config = dict(
    n_layer=10,
    vocab_size=32000,
    rope_fraction=1.0,
    init='trunc',
    init_std_o=0.00472,
    init_std_down=0.00472,
    beta1=0.9,
    beta2=0.98,
    warmup_steps=412,
    schedule='wsd',
    batch_tokens=131072,
    train_tokens=1007000000,
)
MLP neurons of a small language model. Each row is named by its layer, matrix (gate and up: input weights) and neuron, and shows model dimensions 80-335. Each number is 128 + 32 x the weight over its row's rms, rounded and kept within 0 to 255. Numbers have three digits each. A neuron's up and down rows have the sign that makes its largest values positive.
After each neuron's rows, "fires on" lists the tokens most often at its 100 highest values on Wikipedia text that the model never trained on.

L4.gate1917:135102106129094117142192127106174166086101139117176123108095129119142126120174098135111149152152114145128097106133091082168185148121124150151115126113134069057132121093086114164131139164158163125079066114150184106175222105143176104150130128136155136057121127133129119135133066115104136088124151169168111183183173116088101127102136094139141103114161136161168134113105163135046168151125121135121139150101136090195186142186188122081147132132131115110147173079128164160134141144132139120143184070169057165114113132158097098164108116117164111170126130197084133146093137133119109127137165126127080155084068128134164095152148149154109147149107108154182096163155064099130114108143139165124124234132121118111071164112141114071079110064105097162119134143135096143095168173178149
L4.up1917:115172102152163142132115110093185103078153058104157100170175149107054136140175091125115075113091130130099146144121061154130155151129169122162198120141067136120109177118114065155092145127155091144116100094116156139129176125075095157122085135126110108090112168128092083119180133141121134117111189169163175142079067144078055105104138196110169157095153070125128146118131142111128127143114067142147099111150132100150136076131138126135173115132125102161133120089102142189161146097076061114109123104118130099090085156142079093127170056091147087128074152164115116200072149107123160093123147128111146085127078162070088120122162116106173118092083109161100122136128067145149119124147136148146125153142105101115139124107126074152102114099093080133116129079121070066160153180142190
fires on: "s", " |", " in", "\n", " a", "a"

L7.gate1416:122143034172118107163169114181145175135113139089138141067103094114131155108174152113158152069092159127115141123077138041139092092166136186182115138097137104074043113123092151136079117181134167134148070150133185143132106111096098137116120222165155136168113109081161129138144139162093159185099177101104102160110201136167123182135102100139157050123120171112166154120182141134161120131119148177105082147142139101122092115141131125140141141127119076127170162134150103169158129145159154087146089114106148188151151107115093147107080113187132145198137142084200168089139133119111079106118130123081128133153201118140148169133103172124116128156134141078150151099133121161178039119093155067120127065113166138099150214175145098121152083120154121082096148107130205174108159124127062
L7.up1416:138154077116109151134126126071102142161121157150128115157149104153107132141170132142143153094100205153096174080096215118107091077164140167142119179092134087109106117141142087124143110158085179153142205162109133152149126106119107093115100177126157105181060095143148146167134142198149179138129187117181113123155117197072167202152121125158165074123120121123124145123146113134209127170110204093104053146114141148130149127174140089167098131119163136150140150130140116139168092144143107136081165128137132163136130080154195114141129139146105118150148129124094150141102076123156161130106115156108134095104102174109149141044173156139088071185142116059170136082169072141160123152137169107109119164110193077090146145124161094134170134122128090141131143136101169093102081115095060
fires on: ","

L4.gate308:114173133103153114138137133143142112158129141102090183124117128144132090135150168124160091119103181147133093118149046101180147166112146143136176141101155108104134150131121150119115113120173146116118148170164131089141091082125133139159097093063146139071094100139158066145169038096186141138141162193098166111105145065100139071171117124148139214172125167121112086101118176139152140156224123129095099060152170118110156110144131128170161120082128128069156175098098135202096124151160159132142141107141097172102160114151088126119169094186163163144158087147135181124086182097132093159185112084185092169166119189205166079113170128069162143188082122141095080186151121095142142158119137046079102153119146106187088074135123109151081081109152134112109121142116117117191087108131125
L4.up308:141130066142175136136140212103090198119113083158179149072117146133164124142118155162130128150165148125115124131152080191164123113129105076136140170175121102092139152146124151165087132155149098146209117160120129121092157118133117158164106111146062134099188107057145146090139148092110121124082157042107119111112105072170106130156158100116112166178091111154095114155099159146126075082130099071100111137109152156133076137112143154103148179127164109115138149143174163115139118126061169139086143154199119134157062123121152116081099183156101115096093068148099151137181097119156118123115103094162143176102163091157166079097141115121160098137104086106099129081153170178149130157148105082111124113115138136162131183105172110075149129152120097141164146140079111143108110143129178
fires on: " |", "il", "\n"

L4.gate1449:111130103124099060168087167101125191113166137079105103164114114111149163126150134118101148134089095105044137163152139139117140170109147077148168109130117114144112159160125065125069168133165194132102152137135159171136132156119109120097115165160135104139139110119154136131103147131125116094115134092170129122117112110125094117120204108152082082102097110127102169106110124083142140153053128072097124142088097113135157099077094082086193168098112148125129114116148070141124147178136106120122150102153173162123105103156111162062138096088105085080112142100125093147110145144152144119154109164102129111119177091120137125096141090131072150153143060135082121097119080074112204089213145146079083113134076101077149141110114110116146129092125019146119103092133148198119184156169114
L4.up1449:162103127167128148173114182108120129158094162089101178137190143156087139139144148212125104104126187121136102089160145127181155106148169156088157116150133072067164155134151112172090119109112168119107169108131136125134153130105097101116103117147127160134159128183132110151106134140064146135100183101142135147102124141125193122151146095133131070140109164169128122120159107105121175104109024051140142126164089090097163133135113101178186161092109134096136129070099117165145090114106122119126101124128162140078127126178146147094182127147134132153121090128110110111115043142140142123104150175142112103125155211138134105175145124112065106114100136185171123054161128098088168086170123128149112112191115088134130148162155114103119144092124098092175091098147117043129129105151140
fires on: "y", " for", " and", ".", " to", "ing"

L4.gate2279:096147132115098039160133109074150155142088133134145146073180124084132073084173116136128145165102129143048101118150130106072129110115123165183097127115084152134179100106100156174108183151144191157146106125129097150160165077146166041089104184119138081141093170076121106136129167132128081088128139134177143160193138130111131099118127093191083104131114111114145104145082118105151106146093126087129039134102101146157177120101074066111115182120156112173118175113137129135087115162075118093146071159130128194187150146144123098193121122125105122173180147118122164105157155084147089133113142140131117111115156163115131133055157093146136116133161171079117133120117135105104097080162158142143106120201137148125047157169143124087078126075114160064149187172146137105116150101180125
L4.up2279:076152090147114105111083079073132139135107185114103113103180166106143136151175124162159201170064106166076126087182139216078144169089171120122119128099093104105142123105093144135092164105157152174158095140165112182124153110122122143057121126170149137154172132140103142133121131094109108093102160182151093106114144158128103164127147092122094135181123117159084113059111087089160156168108155088075100132111085086128136189108112115173108093151140119115104135099091129111122133075100107132120102087104176126138144133134134157102112109152151163103163156116128156189085103122086200167164134181146078082073139125125130129167106165106144113138107223202107042111211174066091119118102149162119139124188116118153134109153149107130082129115107172125119138151100148085114174131152169
fires on: ".", "-", "et", " and", "i"

L4.gate1824:120113108119077093126103095089153146112167106113088146129108195125151175176103147146119115153117080171108086149085121089076133112091163125090105074142140107089138098120139133128169168145123180121171124153090124091126105135090125110129132165098147141107147091174220128179116107154103124080126152105097092063128115093189149140143089101204119148153123146078103113206129178121111171122149128143143087064100129127078100136088115158120084163170113151187105103100083084142187122117140176143152121133105129124139071149128138138107129122096136085138191099118113162097092177084125115098147175139164132115157010132114163115089142112062086163073127059158166115074114172092198122156130122118129177104084066113175150103169137145174194054123084096164131137124073163139132126115117138
L4.up1824:150155145166115075163072119181107108128140133110141153055114113166164195115101113133169166198159124087158119117173164189106123208146134202163140126138137084180174126153181179042092087092102116120101111150123084077077098134130221159144166124151149107193129114119129111152122138160091153154112134149114123144121161152139110115147129169110127152134047148141097171179127079117108129132187135086124146154126121165143117155116184133112121151144113188162121090132061110175132067112161106156170132138090161165150101078159105141198189113144116178134114148093159162132130075140111170120071144136134110166139147107101131141087122080146160192068098084139115122185093172141152119104069133136170154152150088118193173102172162106147158135154108081127138168142118136083147129092097109
fires on: ".", ";", ":", " wrote", "'", "ed"

L4.gate1368:045113124102164122143129106116156178119152148073087098102164149125142146149120164146141125107123109170116131136164095096091089140105130134151075115140112098113064165134171126154107135161130109082132066127132110201126132110160078106191090108150108131070115144110115167146107097079105112096149085099111127195138124104165144121157114094138085143102188154112081060103130157135145131167143146121118083143167122114079182088142138101105135142157087148123141152141111127169112145119148095112181120208142085173152150238163106159100080110128110181123154161157131163135159171164075153075068123117112108158136123152101152098105154115098058092163150100108162101126153129097160146123199158153124071125156112072124150131156120103132154167067178140112107097112146103152123169195138097
L4.up1368:132152152122162125152087151134138123145162122121148163118174129202109134135111149149133187084107114156086162099084137118149119147112129158089193177120142119135127142151123109124131122124118151158150119107147102238165122105141106073160100129100132096142139074133068152110166149121151121115090095086118140165129144101113125129142150107181114108161151162117067128139117161132153134151059184068064086135149134133094209112141130098136165111131148087097045104169080094117136110077135103102158161117084114143114167150072147091117192087133095149138165108128152133108150117096097190114099147155140125082122053145123153058118137114100122147136099094106084130085088151074120104147155173150110095084120112042132137097143112117139140095123114089166108185089137109125120191157155033
fires on: "\n", ":", "or"

L4.gate2092:128061097092114106086143150098133066152128101170168134093134150104087182105109146141130053082106087063171075174111156139122093146045130087134196143163198123189139149199084170139141128173093101121123168130137094151122067102108123147182135200161135145182096131142087112118141110130163134093114129112140052162079120073181156131189168111165141101077204121089130116119094162139118148125125078106147091102134115149126134133133148145117139116113177062101157161138159128122108136135110102169105075127158118136149212163111111144165173145147166124084133144124194165152094118120160096101065133141093221084117147134087173042138107161123091135144117074063127122006121141185154116151121136128125068126158076107124158146160104135087134122143119159158124117167133133092128094137102088
L4.up2092:169175096178168114121130135072097121066166199124172146139099108151104163088145174101052104169063148103086082108105137132126163104106124177197149078175144108143103137088195148119084102141094095175110130128125117187159159127155167098150096159167093092102144128105122138116158149095116119056135132089109093112143134134127126155151143111147107182135201122111127079138120104098114116110083117118149076155078082140169132145155186075163133146137116161140129144085190179123133138148106158143118100197099133119097140132063131083159131097151160123127146094104185151112136138126067145104147162176163130163139095140130126159099172127138103128194075084101142101109142149116076144103126180065131143136135120134141160149100173166111112164091153151112098168103092131155096077177176154
fires on: ")", " |", "'", "s", ";", " into"

L4.gate744:121173086156152103202095143097114180146149119163145130112114093102123144067125131119128153147105130129137060107173128107207141139150138125117096172092157179113152173116090155113144092106119145123143065169131115092118157109147136145148115131146179138158111108177124049109124142140174144107189146138110151085130145134158174142133117110076117184125109142195106144165090166151131106095076169126156114140159079121164114112107147136131178146108122157113188127159146146111127159189082126114109146127132137108156160205145088138074107154176091075111133070143130137142135125127158128178115139108115150124147123157049089179133153140169137177188165123130198115145202173126122120161085119150089087096137130159171123078108118127125138161126063119152185178136158119113155096146146109
L4.up744:093139137136130102156119152121053098115123201093189110108192174091115129109136110132120093094132116105118095027074235115199151108166144125128066124175138111163131110135109132126103132150121128159101080153144094197101171142129117112081136065101127144129157125152107110156130171065140098108157090161121156150113092185172120173123123064160101111093092058169145157128072088162137129105152126133129106135147151094111090154155177148129122158153157080108173113158191147083097139156125126107075139201116123107191128136180146105139132150179153125064152115118103122096201136112101133133146152130134111082068177139107144132109110140173127133161133099102155147153127123143196152098136168118116185159130101148187070123128116122156140094090090148156101089105237153136123153096126121
fires on: " |", "\n", " 8", " of", " 10"

L7.gate1403:094101091196171096097085101090114138128086200021137128085096125073167111193095179118084165142164124143066055093114166111125140077136114188207156158111134106090122152086178117129082080163104067120111093141175094131118121106097135122154142118190114123153133110095123135146152140133135179141144119090126125101106099122195122167181110142125114167154122144150077122110095111085141073088191129092134105156146083146101167047173141050146135168119171139087095170059118127205085174107128118103143129131089092163134133149110134131156161068159104187117100095109153157105124136091188140112129116129103201115148125108161135073094231133159125106091058108067167143101145094121206125089141147140102136130127104140179071097103155111130153083118118126129136145120169128119170173094152105
L7.up1403:107189095108171047154101164089105179117076130104153095122128111142163122143093157128131194123094058197119131142135143154153148060112115216136121168090107120137117114171148117124133133197045110162118110084163152134076193137148133069127134136110158121086104084093125120123127090143148157148128125107160108078142095167146160181138119188133142102191094093109127162141132081120215136136089083126121177169143102118102167063132142104120083097117172174091125139069150148113148141146143154111102078138114116109079188165113145105138103096141138103125103179150143149156130077102127051138160129172165142139135073119100105117104134113081077076123164104118133122074142153122129131122142192100137092091090121084142099120111105122157145066118100154139086138162109205090118199047092120
fires on: ".", ",", ")."

L4.gate1258:115131127118112033192140170088155150094065071150182180111138139146172131130090149138051110156118144125055130157159154124066110120127115147172089173170154121176090079133097110124123100180099141122176172164141126163155160096095049069103122143157137112133134133137110111132095148126122124143138210072131134147126168086122163142154113139135186061156179113083111156122109145137112108110087142098151146149121180090124140173177150126117138144106146115120131173155163088092105127101124100139124141130150115147124118104118125131083177166178128147167131104105144153116142082121188124133123085133139141106124092131090163099118084112133110140117113049084204135089114108134128078180158121108213141140112154093117152119157094101147110154136111076123103100149150129191103151148094088
L4.up1258:119147074157081120127142145133156136164056092101103167137128119156114169103127163111147150122156140121108134157138146081130165152122135162163146152047094160159113120176037173119161188146119119162145115118046171119151110112171122092102128147165148123161142118064169125105200131148112138159108166086134178109142127133078143033131149129125175071111112116123084111166164135093130123096107178136129098098126126149121163156117120136158138092130152150000143128136209168098095180118192140106094146106178100144101135132137083161166166138150158134140134122101118146164173093176071101144125166142131132113148112154100161134108121110090139100123182163136152175144151089094169062134120159123093182115098151090141105137147119137088135133145088064111103121147113172116131061159096113
fires on: ","

L4.gate201:099149140100131110146132112138138110055138178133118159118135129116110114069095127162144089134139174121146116130087099087168082147075117133119086137152176081173122101192095159161104125091059176141126070076141153130123094067161122154134118114167134109163166132141109101126151134112134156126141193130113086195171135095139167181193070090130094149095100099163059109120105148129085129121095172075095099104133122153161202161119103085074145112084102081088144156121107138134171164113110106140101089158120144194094093123141114127145192151167105159194108147076145105111137141152135107077103139092152132143145098171099130100164150136180102097115120126113152100094121126131133117152182144177140063120130160222145144152135142124129106108138100092124204092139083139154117116110173111
L4.up201:132150146070058076141159084136139148130154113124135163141082125117119137126111170093128115096141123122111109083090147074117147066128142121100110145097152113116125093115052145102099139143108144125157126167171119155097108104160135111117129120134083075168144190116167096137146122149123111132056176112116155121160104152100151152171143127135142078160129092164125101195122156055136060142151159147115108130147213132190122160156141150126102136102088146108195103111085196085084110117164136175105169135140155186129128103139152166151147154103178176133186095089126113119129087121119084131114106142164123170120122169113145162102133123101091158084155119123131145106155154030178057151099101107111167148072137158117136111193054141037136107098125171157112123163097155131169117135101093
fires on: ";", " |", "\n", "|"

L4.gate762:125157129173119105155124111125080170182085089149140145164132144117130177137109122147129091085072140103098121092093132089169207138085151116071150181103123169118068123122090184159125149101197155175135135170112128080152100055185148066119139178105146135163080077093087144107129160105093102141158096098110170166097138137117094138167081131235086098136111097107045136083148099130153183149161094101157102121118116128125157168135097186121152109099146066128152133138131150134103124105096091113076188146107094113164127110124135096148191131168173143113137161093133094056126155094163151169168125091095099134084118104102068127156134179134165161144160120129108151114147159197123101106098141157113140134122066185067137175154096051152136145110110105095082085145154089120140060151148119
L4.up762:116077144056089123155165107127091138125144219113199124112027149135155129128135164147103130163130103170081127149115153095101174112083108151051143122113165118163122156117133095178153126110129168143117074121111168129142169175125163097079117133116090202081120106152121059127086140125096097171130099083124142058145099135111115134115148099193099091107102168099128114087188178138127161153132161103147137071002121147136167185101105111196171110106135084102146131167171129130151113124072090134152172128117095130105148154140128114126147098142134104143125141110158130110073188148132138118120188105161080074119069109116095105131198146153106116129169127171129155109099087106113099101181133085157203126054134101097140110098027138151101112133170112153132148141072199109133179150099041
fires on: ":", "a", "o", " time", " hours", " |"

L4.gate1507:134087095109105106147080084114128145169118122144159143109072163096081074131166125128159164119143180150097183086131201101081129110102140112140098125122116100160093103088186141094084074065150142142135121074122163102159087108193104118104098143060182127141095165145141160131135185099098142142215127079076105172142140123196162133125115135167075121087146072127119098184080156033138163083118160127073151117095067160162145135130129084105076123120075118127138123065141147147112118161141150135210136117120090139160161173128130147125060123121141202077114128104112102163154160135173097096110113141036118160111056171129093113110128124124084090121185131083189126168162158093149183118138148178158129128121070124030087149120111105119122150108125090176137120139180102125082090164105041
L4.up1507:152092088102137145112092127149112139119183189121187124191129154158070085156166174095104128096118163152140189079121180117117097144140169163086119167122101170141080125105137164091128128137182185080145131121138108153120113105156140113201129151160163131171134118110151100080117135108130165111145147101129110138098140128146162080134133135193130138126181116052122095135147169097183102110156109134096163052160101119150096145152127181151129111058024111164138115096086128147173101147124110133195146107144141131073081132104160157116132148101103154140144059123086160128092099119183145171124193170105082130100115111067135136219163110137089121180176149124179082100112137064126127148158123147140133144078105099112087131140120101108126107178106141169107123112210149104115066171103103
fires on: " |", "n", " some", ",", "a"

L4.gate455:044169126177087157147089167121169134090174149078101097120144156155134088128161156101081178168102071123167143092141124139140139166116115148167120148148176083203119084171138144161081105099120147127204056154109132189117128116105082166182095182149119106097058127197126163119116133130189187139139128103134099097147147125046127096112114103129077120154078078155106130161160105127116082164144106123176073135116139154146119160117080121108096107133089151092156134098173144146135175099157142145168095132074086193129082101105088165195115108117181117073069159139152149067148149135066135161132129081109110139138100099146169215132117182126166148105093120147150095248125119127103140122117117103098081110109142164116188127157174104124108122108181132117108132195097118160144090131148133
L4.up455:079102134140110146136083171111146164146123149096157139154158125099162132117102131128136157199121101179131182124176120112081128102133115082109140135173143128173082066156155142126141084116101144149135060126083152182098144133163135129148090115117059096114117160177185165119170139103143190111157119149143152113190186133059114145141079094149088106087078173176105084167168133146113078106111135107173107147126137143128150166143073150125109128122102147160098102132136129135126167081131134131184078170128163112115119045119141209151113125167142087182112140123090140143168154150036164137163145056139108135141078079156202178129120099108118142165143079130139137157118157120146094095139161109097108113127131124082131137156191098123131171203163128159117146160097118165080172168102160
fires on: "y", "z", "-", "r", "d"

L4.gate1243:161149125118126149097082121072131120043185139131141184192140112116122149078176096113157107121111181114163106201088145130132101137085133092143130150121158071157137102170113084104099096071074172140132167157119175113128106089125140202151107155153091165146142079148112127114118115178163124108121104087145081121061182059136185176156171148064144151103128104132090117123127151120136090146074163099108154123061108116162074148169130158124135136094048126159152141156128108170139146120116153138154152094189137129129113111126153167095114156190097144243196099102169139163134203169112106096088089155164172106152136141142158161145209133171138171156102118114168132108104129104091076125101124133168123187125128180178100123115142144159168086090112135178159101138117136070112050149116142
L4.up1243:165054090147152134135120137124093100110126167123078186122122116087074185159157157139073127037071101181121078091148171188136139099146099146075088195157113133170121132124128114103136122158145145159158113169101126152093171105085100141145136157140145188179158134097174132144136178082215170128142121151184105086042158112092083107140119074172142153146144132108126158159137101083148149093170113153128122170139137164133138122224099111148107164101117088180112103137173124055130110136138109099116116104098161130132129098147142128114139132138063090103133063146121124076103090085128121095088147151132147119084126129087103087122095131112099156130089054127168099112097141153186159138150216116148124145131094131224084107104150061113136197116093111121128083067177123125094143097150124
fires on: " |", ";", "s"

L7.gate2156:073111102184091153132126104092137141120141128133162153095144088124085108166172107137127134121112084164092116151134119111145146094138120204114111109135142192087164104119174118203056081126148141107110147105145146120130141146111146083173107179104109077148083051126083113171065090090097181131149086140106147109143062095124117136112134081182119138140139105113081040137140111089143095166123118132174118095134153100143171153167143116145142205105103160119134172084161087178090105170109124084187132117175118115127157129109074183131126099135111112148168156132091160089130176163176066087106137087087101069169149083104103089154150147148093091069105143136111031168090102114119137093157045131123078188183097121152103187126143105120156115119090054091083121084190073100162139104156088
L7.up2156:115172087087067167088174183124152174144125093179081139095119162121121118084135109112109176186066068144144146198137115180088156032193119160083138141106177161134145106102097102159083124149062119174166133112113142142100097176083129141077105185107099058125137118124159093114126044140170093129107122123170163179155133113063097139132133103174132179113109090105087114196138084052165178158124142105135120108126131096124174181105144127122114166086153165136079123132103082123143122091100169114107178073108120129116161156129087189141082161100133111192163120100124175125123111107191124139135085108086169137109095089139093182143151119120085159107141136166047102112121113140218153088106136109108130126174149112211143195149145127127143142151108148120074117064170106145128185098160074
fires on: " |", "\"", "===", " \"", " Azerbaijan"

L4.gate892:102117107138153108134138068177157190114093151068188093128159162122148152197039142132138159153177107178114100134100156130113187210103116115073101133111191084171057157118154168138118119131111118067145156124084095099125148133124064094129115149105138133175057103146119158157128142130151191184115125145066088089145114145158087136133110106126100171079131149102087104125062152136123189114098096084071138113125099168078113106129090171123146143167056133145158174164183112097105126088095093158100148158064111177161152143110145135102172102143122142150083130164166141146085134132121120129084122076086055141122106110136135116175194124121092072089093112123174136173098133125095170074076140161098126145148124121068118067150130173134154141155171110114174065139153171137176074101113149
L4.up892:113080138183138095125112157107132140098108147124156111113138116193102119071137086099217110133123122098102143091166125105125111162116111115119067123156089143174080122113027132082155110085092139156111133111096073163136158145127137133121133136117120101188162140146111184102138157111122104109201157113145150126120110104154162202112130101184042110038143147137136128147042161134097109140171118129129098154089095124124069127151087142096170147118140129148115137184103170118102139170123090156155118122143166153175116138166125102168145102148102143136138184053070101166096150171121138148112127094084148108150116224135141133151104065108095137133172100077164124181108166197156140149144164146115132137128123201101138151114165117135152088111130147136165118135150189191099131095109126
fires on: "-", "y", "la", "z", "or"

L4.gate1442:129150125079109117154161177069145107096076140083165131171113134101164156095144118077161127110071133147063107127139141182113104096187081098110108160109085105186110089207114130186134163118097109098166116146152038133159152122134063110167104156183125119137167105152156128130113136171069191138106193156134136166101175114113093164173131125081205087137122161105133145122098106107161149136129127138077109087091109159182106142204150119147173185085119141144156185121108074167152173087122139133142186142091191197156146073090120127142093131178079122152129105132168121186164130135154153135155078159100141104188140089110163177173127122132114072149078127112171096141097114128130126152084092131101171092146122152129118109161194152089100099096110065135143159126092137165152145113096098
L4.up1442:116098118119200120155180077146123146084208109134206067126149098094104095124140131135168159091124117147110194058128207164123150103162198152129082102123105124106093150113175147092116109169122158120101155139147105116102076094156119122108126143101085073100115137130089134124082091096102122098161113108136067153126159181113170163133111155116157122180180112106156136117220149080194117111119139208151162148182102174112089125155172161172138139112091085131114105134108176108117093060109124119149191109137131141140111153136208087114154114056094147160104130127109132093140060116136145056133119145143142108116064134178125124061088169157098135154131153095167132136125112046104111106128123162119121142138073132059072113086100118149116088183109128148135104157162075171116119144122095
fires on: ","

L4.gate393:144099140089185116056089156106162135147167089068141130131158160162101143147165168127141135155098138145118079158149133175178088132105131109171098099078173144162073127141101117105152112050045149160131074100178100156097102102150134165127119157130188105168091125102156122118141146165140046104135096125061083154151127085144164092191141145100155105125106128131108100117171103095153115165152092084153107096125159079024073162158148124109109148137142131108128094143136219142109168113087126115160137149138142157158073182079144115109132147187120155134115113076113185143163139138193121044098100163117184102111137083153140107166120131103106077135132099153166118084129135134148067138140160116101141149127123125097091126147074120138181102070157160156124152090120109175165067180085103
L4.up393:094124142121126094146147131099089149115139126133194105193089136072165125124090085193090069105159064176119183148111166122179111140106141121127064134102088118125142160128109141138110107165136111123127109158122105140159188117078100061131125118088169131155069105179092174155145108147177142060130111135163135121085156091125155141074171174123046197072140084127084180164127166072174125144115172150170114154130129156172113134095108154139113133097071117184110099117162141091143128157157136103115127119147095075064104153123204156108086077077123140141117137116054155149130126092148071079101155125136137119118140161166094135185106156117111160112193117102083167140124164113105148129119115164127135158114147129167149168071138157135102158138149102070177113084163142161113104134122137
fires on: " |", " were", "'"

L7.gate1986:100106120142082084133156095075085196185163168136125169112134148139111184201143119094118189113143140127133087176130119135159163142105140141127121101106087143137104148190106073135135121087148206145158067151135147128162121165134158206133097129145152111170118111102124138175081124115105134156141138123090145077079111121142117116105145132149135145082144110096117115108072125139162142067150156134107104139107093151119137125120056125050160087137092107084139161130093077120165180101132119101132108081079159148170102088180124215109123162083118074098139075154110150054143137169160142119136135098100034112097150176120123120111049148182168142178167100086173145156101093086154142140122074105149127128121174117136124179158068111094125086150135101132193145111095069122107163126201117
L7.up1986:170131091117111120109178114052114117119092118060114167187148081145108180169112111159132126122146091117110126116140108099118134117127137186141097103092168085140113163136111128123163124123089116130120176192148112136131155090169104131104129207084123123154076113067116117120091148120093168117100160130117110148157177105128123125096095160088140133123171163143122177118142159161142177162131179142052128136146134156129138112159131093149114163124052128126139133131086098100135094105186129132212142131138131182166131113126164124154067152190069141128153089075092125113143079164148159156161107119143151108137106128163133153148103104189116122152134103064165112153137154124176176087138198134110075102107124042114202088124121084118079112122099172184102098096140112125148143197108037
fires on: ",", " and", " of", " with", " for", "'"

L4.gate1326:123140125178116070120124096092125149136139170136158076102088128132157107199156104079147084127113179161106083102087146061064121096103138128096080120158109119086044099123140086161069090100197142153150105121155143114141133105094153111165124174141115120120116093089139142198137171126070171117170103101106136113151093128178108148096131129157093130079188086087129087171131158094138139151118134167142115101125112088131130161154101105173182149142125130105152170074171076162127172151079122114140089059128086109136094161137101099139151164076181170090139159226149155193137129113142061153120141118076106104124140110106128079086126151156145146152112137112154075140122150104127190108151156111092125157152113134115139194077173128113101152094181106074108087118120155083109131143195172
L4.up1326:122106127090139154130145097135149138095143181141161139148149102158137170154122128164061188107117157127148131069150115144090149090142136098128139130123113130120156097148171081131100124130148170136164128138165118168109156144100106175041126103166121176110157090119105125176171124105103150095103191093110125102192145235154165045106135102145121135098145153127105084134113143090095125109088107109094101082093126113174159202108101144149173129132147116120133132126117095107133122081091069143116080155113115140079164160146114116092130135089189172164172161095106127077088149088115130120109133068128134121112047167103163073111171145105132146124132117130116070142136077102109058155129146153080106167094158056114093141118165091129123090092102070143117117111120145111096141117148122
fires on: ":", " |", "or"

L4.gate945:139123049115150106138103162072138159100135153143132164127127133089172142102150179125147114174172101126121076193097126123084042096129111145129096128147151118139135077109120119132124166119116147110122121125125137125129150067085128203161103159159090130186103111149137143170121124151116188134180168136138072170125180083114138145146000092103132125096185163087112175147056123168150135139152156112122079125119116120159143216149122120166091106161094130132157181130101131117121170142095092119133125161093127164134086130145136108082133096176134198175084146054167106068152133117124059131098135114179161096096160169128121140131182139164144146104103149066210137181086169147114150139129101113093086149130083167103118207129111139137152118078129077124157125134093132095141102106122099
L4.up945:169163097198115155153096153177099191085157072152128103135103140111085146116126178148095125191156127126139104131161153106153096084135158149122039111103146124141129058103059135109155143177136150132116127139072148159170164122112104147123144069150134147178093103117221141134161168162124118128124110109146220175117133144111132077152065134147120138112060124109100127121112101127158115114138151166135111151155126093106149172132147067186132135146137096135124154101105189048093124122087096123141194189073140207128240114141178144185102149148157093158108126127160112149146132141115113103104086108129115127120051158078160100137175123168124155098148185114125154120142170125115114156159185128125139138088088033127157174097138148112158148138109140145255165151127152084204106143096060
fires on: ","

L4.gate1618:115129153102169123153080140119155101131134182136067091150143107128130152112148182143159098119095097114117106089144117135144098125158134150134124143124172141151068125131067117155118185057164159172099107124098124101181168097153161141167116114107055083141131104104110074097153120154146154098164158110104066149128117125148077081156094104149073162124109110144094105129095176073159103109122168126106110075087121098164129143158127063195159089070113131075172135093066170153129156137162106122154130087134134142076121172088101160172153130132093164148150098163137129095113131139115086076118117070133153188164100166125106072156172141150081165144108163081155166088167108112102129146184098156111110152055110157121110137134074146080154068033195108108097115119147135098173129123113058
L4.up1618:159143094089161157128161104108162113078126107133135103150099116107066189159093131138092069093119136116126079118167127137090119142122128138156067059154149076135112139151129088129094146167071057117125075126130163130160131059131176164166097126138086057179143174116113161218146156143131177116085156123153113104109108127090131160132158107165154180137124110169110115136076125118130158124118164069047098117087134157110135134140123129098078164117098123122124143146134147188145110152077149133148189182143132123148171092107114110153099067122122131138118109109161084161109157112097157165100116149161096161201096143107163094113176131107085106118144137089085085084104135120174098114107113132132141104150164168157152196132188163117175193135148141119120176126063175213113104133123147
fires on: " |", ";"

L4.gate1532:113098168148100134123114137118121069103171129107160176129184098195128144122172145112118140136106126108089110159112146135123160040128133182116182104173128108184155084094140138133113183107091197137160135150116104110183116110105157111117125099104145077145104104127107104171115151207090119094116174118121159125100114104135116148158131126105126095121189161096121105127132135133085158115069150117152058105088104085130171121169124079183125160108090105131167144149085174111137147141136089159114170125089107101149104197138176077161104102073166137214181145081179174057098105130141113089136144115076130063112108173091099063083202139107097117132124092088186159101094083070131118113223120147139128172150042130112138151159173099131156066134134096139137106135081110109166159122138082
L4.up1532:118109137135123089138113113134179120138162106135123149139145146164108125101098140142160156101121133132106162100138120154107099085120209088158136071147094128141091060119185119131114137133179129168139152128069141131113156115060138126150151066062071135089155136085093113116082123101156107145105158085078214089159110160154136174083134132144088068154110202107120119103158158131151173151146136111148087124131160109116091098103113113149157158107122137181133109072074175143092137106193113146103081104164116100107106183131162136184115123081109166105174135127124141089117148173113128128133122168084072093062071135108096157122161098065085155108142128081122165149199172103158075082104150167133142162146142144094129125115155041120083173162166150134127095155071140206127146143163118
fires on: "s", " |", "-", " and", "]", " singles"